config = dict(
    d_model=768,
    n_head=12,
    n_kv_head=12,
    vocab_size=16384,
    rope_base=10000.0,
    attn_scale=0.125,
    parallel_block=True,
    init='uniform',
    init_std_up=0.0197,
    optimizer='muon_variant',
    warmup_steps=200,
    decay_fraction=0.817,
    decay_shape='linear',
    seq_len=1024,
)
MLP neurons of a small language model. Each row is named by its layer, matrix (down: output weights) and neuron, and shows model dimensions 256-351. Each number is 128 + 32 x the weight over its row's rms, rounded and kept within 0 to 255. Numbers have three digits each.
A block is one neuron, or neurons of one layer that tend to fire together. Before each block is what it responds to, as a language model described it from the Wikipedia text at the highest values.

Description: Coordinators between paired modifiers
L3.down600:098127099161147152152158147114187121157097076169120139149138102113092124169065112120158045083098092160054086108134098109131125096148054072083109113103131109096110120149138071112088160162064144095153121129110150151087140090139150130076168139129130144165154142129119139101133123081100138188
L3.down720:131135105161136068143151152103149136172125129117142182111135153074116119124087096120135135143097185141094127146155126165135184100096058124129118131168124130076112129122097159082168169110051093162140115106105144130142089127101095195137109159165172126137149136144181136109161096106140091137
L3.down778:106131166108105156109116136131124145186120085187181202177055124142135172151131088138074140138091165153159109139113129120105094094112080165082120119136082181132091163127116120145104136126076140116099161084156200122150116172153049191167126142133155160117195142140107137091165123115118133131
L3.down2969:120140077102164102104117104151124170105124128128194090139101117120098156160111129112094109130157123096117130143202111070087186124115124180067090098126132133133151115121165128078115123170131132099137142111065193089151189147129097145151132116143115102213126100137120149110143157101091123084

Description: In/of after clauses
L2.down259:114134130135115155085075146130145152150108086116120080137094163113146121101114180142114141109084164095121131150105133136171135097113095176122106104103070135113156166062107140068101148150109097135141113038148105117113128164052176080140151120107109125176083154115093128117114139126102084157
L2.down2881:120154160109161149075113085133147185170116080119116207195133096108154149121095163168073109104128102094106177060171130085112121147160143169096083153112120134099135081134147082140138126117126173093098154065110085096102099111104135119178146127102048128127076072143140146143174104109114093116

Description: Preposition "in" after nouns
L3.down358:132138161135166116112131189118123140143164106109160122162142124128099105130101184133176123170101115148143122107107084124141155162070145108146147108184121151129150176117117095139155168164131146187131147070157074153128152147128085161107165201160154181159156126101102153141101125180138117148
L3.down1001:108177135137129153128148174128089113147134066110178117176042173210090108108132160141165086206162094093120180152157200135133118130111148114230101151143133156146111089144075141140165138174156175097125078168133176146111131122064183113202119178085090147131084124100089151130159152087129078125
L3.down1403:119130140130131133096115161108137102114181088154168178200126169173135178179108113114169146118101049122178118108130137149132192132122088118153129147186080124093112109101088121157060118180100158132134097081163101174132125127080100115182084126155134156089057124149095108137125156147131125058
L3.down1886:162164122123181135142125152150190111155119142111165068139163097133120086109183130157137113143088144102167145128075129123158123152101150117168147129115127141152155147170100067192156107169122117077101123095129102101097127101146129165109145156159143151147103128144140134120156117162071173127

Description: Indefinite article openers
L2.down1152:118156099109163082138052124128152167149101078095105111095085092147085106169162131087189123165139093121116159080093073103090137151108152095126116175131091130078146132075118153110182103110127142187103106108127112163154200164095140179094141106196106148094129132147129198152138099145142203143
L2.down2727:175193141145133154068097194115135171167111101142120100122182120099146197167123078143076130180152125117102089184084152100143140120121073111215119135107153115098137177132086116115148124091125127175110089082125164128162177115109037058089136074101107092111130137173081150054131093121199180151

Description: Phrase-opening prepositions
L4.down1:137151109151125128072196138172128110078125100137173072140145163202167104132120139171123165109143131173102143177155132095141097151127128133160127150142123166191095119085090147099129134128129079137125179128198072116191141045228117164151119088118128091147075117104137094112113090066160060187
L4.down397:138131195108191083125071156100124119113130134184156102197141113144097129123134157121175190156119125113120149081126098110151088115194154144129100153150058105147074180124131173214141111142122109188140150118083128162086116084115089118118125101092101135125022176158160140155169109104097157098
L4.down501:103110119108068102100073138161119123153087178133145114094158118176104148167130195167147156071160125172144175173128160142145140094170139117137165153206110182140105151184166168111116157174145113111183092067121133139159109099171102139165148144070116120106120069173134162185091125151129127142
L4.down504:128163138132133153074126091103105121122080194102121148174086096126130137083108111142042130116098153131150089089121165116087090124071152143146136145124017162118094161131125150122092158160174138076153109144092137106100068136118072179112109153189137098156049099115149095134110130058128113087
L4.down596:135110134112162134125059067168126101176157088168077154153108126161128099160134126125110119182112158123125134085145112150123149155093100129068091139117142132146102144101043134119119203103143161160120069133117122151104157118102150119117133114140112126122101140194138132130178120139062169105
L4.down1005:098111137058114109111079132100138123144069150140134118119136118121153131106131140162199123129099150117089115119119109136196116087092062059124123128135122104116133133141134155157204185124135133116152105109132142133130136127146167095148147149148096125171113087146086162135100121111145095133
L4.down1940:082114131145123068064131093098134140108169098130108069101111155169141137138087082142118155187101168143130098168165088136174098182159063160190200164112139126074149168104070134120123074095131131181136172146163127089161116134089126126136105126136140121127096118099177185119181168121144126115
L4.down2240:098070130137149145153120123129172150139154132083152191201112148124112117154142134106094095197078140137155197139117171159102126087098094134101093112129165148103099126179129125110120132086159164109186102155134062130105078104170086166142143111113096157100098118141153154102108103134099127091

Description: Mid-name surname fragments
L2.down1618:145184148076114104118078096080141128092158147039128117077169108122126137126154131134084148112117157158094146097110173098174114177138107134133114135182066090115096168137118194105119093167075123154150163137116116162100105194111088134134144156102123149160153140073144121149140141140135110121
L2.down1958:156129109089164134101146166072193149122085121136059146099124122110194172128148163156063086076143194083103158147048171122123125089129109179117124146111084099166130159097077098139167118097134153095120150174153105052106151126095096141204122109152104143077118190176088101203145150163075127102

Description: Foreign name fragments
L4.down58:115116197150110087126114145100084153139128158095081165117113161151122125124078116086175092137110111172212133077103153123099115158116113132174042108147135130115110150105091101104108182115176121137128104154145083084133126158125192083108118136100103141119115208169141132096089173094171107091
L4.down495:084165107202125164092174103156134146147078097131091057125094086136154135129107145114129050067134139113122168139170125111079182130083186109180193136146155127115081128177063106136151095108148138179122129174127151120106111125122149110121093170199178128101096134155115089135081138107062123140
L4.down580:125120103067166092124105085176111099144111082102130114095099121091144168037202121120101126073101149133179080105059094128058170111167159112066103152126111145126148079130126143105083195124075147118163154141097161115097148093098111155150151103125153122082146106116193094079092154102119127091
L4.down930:080135127127078169078155120066105074088142078139132152121129101181117123108106114105146086138135158096108143183132173156107125080105131090177131125152083104136152064109128171097104122088183122073099109170072092125156153138150051166123186099053134155161121131139124075166124096146086122112
L4.down2147:100123174116156125079103108134123099094103145154169132106131166128107161128142119146094145091139105160135114134154175117081130146145145131149110129099115103133095049098124144138142114161177097091143096114158091148066163072107069115103157117143134151079144191129108147101149162092133152102
L4.down2336:160143136061096145101155115127121165119155141169104104125119150088156138125068127121114102091146126114122179137106130158150126145125106106158155081112149146168112168144197168149148096125099101045117110115137111124137118160153125169111127155151190104142141098130144113108122187126162138130
L4.down2839:091121117145192173098129112113127065116129157143142107083127111078152138074088094115143074196171096166050111104121169143155156157152098074184133102107095107112185151130107139143067069104126134111096100091129118188138098126110111123161164154144131116156119112117139113123137141126130079078
L4.down2928:152185158169126139134106131165108100142072119162064148128136095156091127107088118088143136124128143138086143168113128123172184112169115130138182124157144086170071106133079149097129179153094132131096078152185088139127106075120139085153148147087103093077108152114141153048127092080118077111

Description: Mid-phrase modifier continuation
L4.down8:128124187125143138170107124147110167104148126120101121189091166085100092098093114115151128184108104111144164096111130147095144144131100105171124158141099084151087125134178069132154044149135055188120069078119144132160146119139178127100124087104151140109098117186098122163124107109104142123
L4.down199:133092074117108094142101102128163173170114159125169143189170164115141130138113140110123183107140161152168141101130132124121117098087143130112100146075143092147163110132104161129104193142150117147060091101137080207167131127097101122141121122162077110153139141108092157131074108132092127106
L4.down415:136101047117166079155137168162119143115142104183188140135130100098130158102070143140124112173143134089169123083157133142135150140130109142148083120140158160100140089195111149122159095108166153085093079125147130129098157097110134184084113179095119066194068115127121143160136115087180169129
L4.down961:148040087158104154123135127148153073128109112151076155128138079124131128126112151132137129154164057161133090056136181123099099085125156084090081146131156128131092169159147127132096145115106121170186116076064145176128085172134124104154130124134110114101112146137135172106139143109131167165
L4.down1456:132190144082123052116153127166108141158099110082077120089111100111102171164103098129113118119112076149125120165105161151129120179163129110114136089130110125160088122148111144117162140138120152127114106167113140090154113092068160117141061156122137100108100099093135128061193156124126129144
L4.down1722:104162171126091100206065085162096141083097097145141171158135160107124122142107175097113144110116087104082134098138136112139106125161174106113121115113121075166198182110124150135133108148080140132097120078145150106115160134081134128149158113117182143126132076102118175116145130134055105094
L4.down1742:042123123114107055120094081114132114044173167164153145101139095075102115112137144119119112179071090087161109108048069174108137120105127118114156120115070083086147177121113086102209124181109160216129122099124078115129160125141109148115155118146135150154119116103142171185134145179177135116
L4.down2547:116104091163099158175119147152118131129125034167115144138123131127134156128101098139114111130096194117137076158160098104160125090101184161087022164152173174152083141139092132119111083050092135141090146056098140157113152098120112072135131170089081105114195144144131125111147166113046106117

Description: Surname onset in names
L4.down183:113138208132130089135117123118154137135097149131136112082073114132105109149098090121148111158093125126142125146088121128121176138127133108138127085109112009097177104150161092150118147128115167136116054131126112105097110141081189128140121130170074143118108136156136162105180115138138120137
L4.down416:130116136115035176079079149096105140128148145160120175086092106132123111098168185167189074118141087112126098100113149152133161117130207193113134108150122101120077095089145122117142091124146143163079146178136113139110146123112108143122089201126124159171157106135153098084111108157156140124
L4.down862:137139102154173137155177085148170147158109114179165127126116068078108140157094081158113170146112082171139138154154152098120183073147062127124155153117112157120120133136127104142140114092154169203101102068106126085167115135107121119163132124134181164151104071089149167112153099102065102108
L4.down928:110121119128216119098137152137134097132173144159173114139150142103134082108179094121108147160139132088134204091167175145125133148190148089152137150113095142139151084173104124117108124121174150133141059109122102148101107135076074089142111144119147119167140168146096032153160114114149106105
L4.down988:149132213103153108149133163128106135107104133140156114165082147151156152133119125155136122088129084118171109150186152188103176170172141172109107146135148132112140074100152134147156052142133137094162159061134110129107139053112170130078134109103144133129133183226086097119171153140132070123
L4.down1280:168094118157141173087089125161135186122122151134143084152149131074137117187091095138107101133124098118166115113143129115137087142092060115075135123161120129134138117148187113098145184157125089091130134078145114104132157164109141131137176171106135135179145148161128140149169152054154130085
L4.down1584:151184134140119097133153140134151087178132186143133082140155142141095128185120112141075095155148098143100136135153169138150139105133143100095130139088134122142146117118111156127178173106165086057141158180109109085107079133119125157147097157136108182162140151063091113096159120111145131077
L4.down1813:116143152070117117206105060191125103187134074118182118141091090178100135089137146155137122090086036174141120117100137163143123140171116127152080122131125081158117143125132137111127149102122139094156135200142123006086165149049114116124162112130112151177158134148154153110139138131145150148

Description: Inner subword of foreign names
L3.down1696:045141144121079122140133089121095121156108072125155122126148158079127125150085123137201156158096128131128123142151145119092194112110121046160150095140152125150059181141075128095134083085127101143131043166158129065179172147146185078166060127110059094116157097111141084122143152168116158146
L3.down2153:139073160126119129108062108165074106093093136113158187156141093197139094114130192071135105108112133108111100151097133126144073111166175171125073123127142124119105074205123080171123135184141147142167148090054078146110144104162137117134150141135111179120157181128168163157104132136122174095
L3.down2899:125124166132141072112066125146101135140153095104169121122157180128118093061118085175187131158099088086113107150119091121094137162139035062134126114081045054136169186121137063165116128069123132154141071134138192075113086169121137107068143150147107087118193170127102119156150175114095136170
L3.down3043:115137165085102095151106133127214170159223095117122099124126128110131103086109108126202132141107149153084138087158122135156100169189078122144114155093177162133101175095090111131116150130129145164144142178093129094123183109110094103146178138063139125080141174172158070122121127140060141124

Description: Mid-word fragments in foreign names
L2.down1711:138097151170111164152114073102153182118092096135118141107117069185082128112121104069121109114136095136096150124159151111139154126119169168181135147120120116190130114138079137160123045131114142082153072152108104091093181193087107145157136141161206161186078086116166109150068129115102116133
L2.down2659:206128150107196096083161151096109120160104131153091083178189149178100126135148139136121131095120166150155159140131164131097167137117174151161086129080105091091079145153123132123154127132139149149122143168139179140114077106118130190114141099119160184117099127096174153141052123150141069182

Description: Surname start after given name
L3.down649:190172124134096120167174105160126194185167099101128093146093077116144188098134190186102151110134143146128171164146220109142159148088080113164131138209075047082101111112137115079102084158124119087170113107141120069125095197133096132154163051085195066135216136131131112074202147129152167162
L3.down1389:083157136124109135108114109078137105133097072131071145141077114138181151162132146149167106071087143132112127081120102165139030125142126138147081106158150075105130167107061142082152124167148186132149158065164252161157129126173125184144146112110104112195082109102124116150107066075147124124
L3.down2377:120137122091115135135149098182146104125120065144143110146162120098137157084103166155160137114115156086075122109076162140137130176133152107109144096115127145109105111115131070120137162106165178104128147138119126095115181128109102189163079130135164092161182164235089102060037153162072137118
L3.down2933:048140143098100093198146087115107132104113177125117113088119136108119134107155135132135086141107128129105123131106118184099139085121141089104150203123090109077122120129166103131119161141190187135200109151180163155196161110124165059112106059121099162187138143124168179032117094167148118111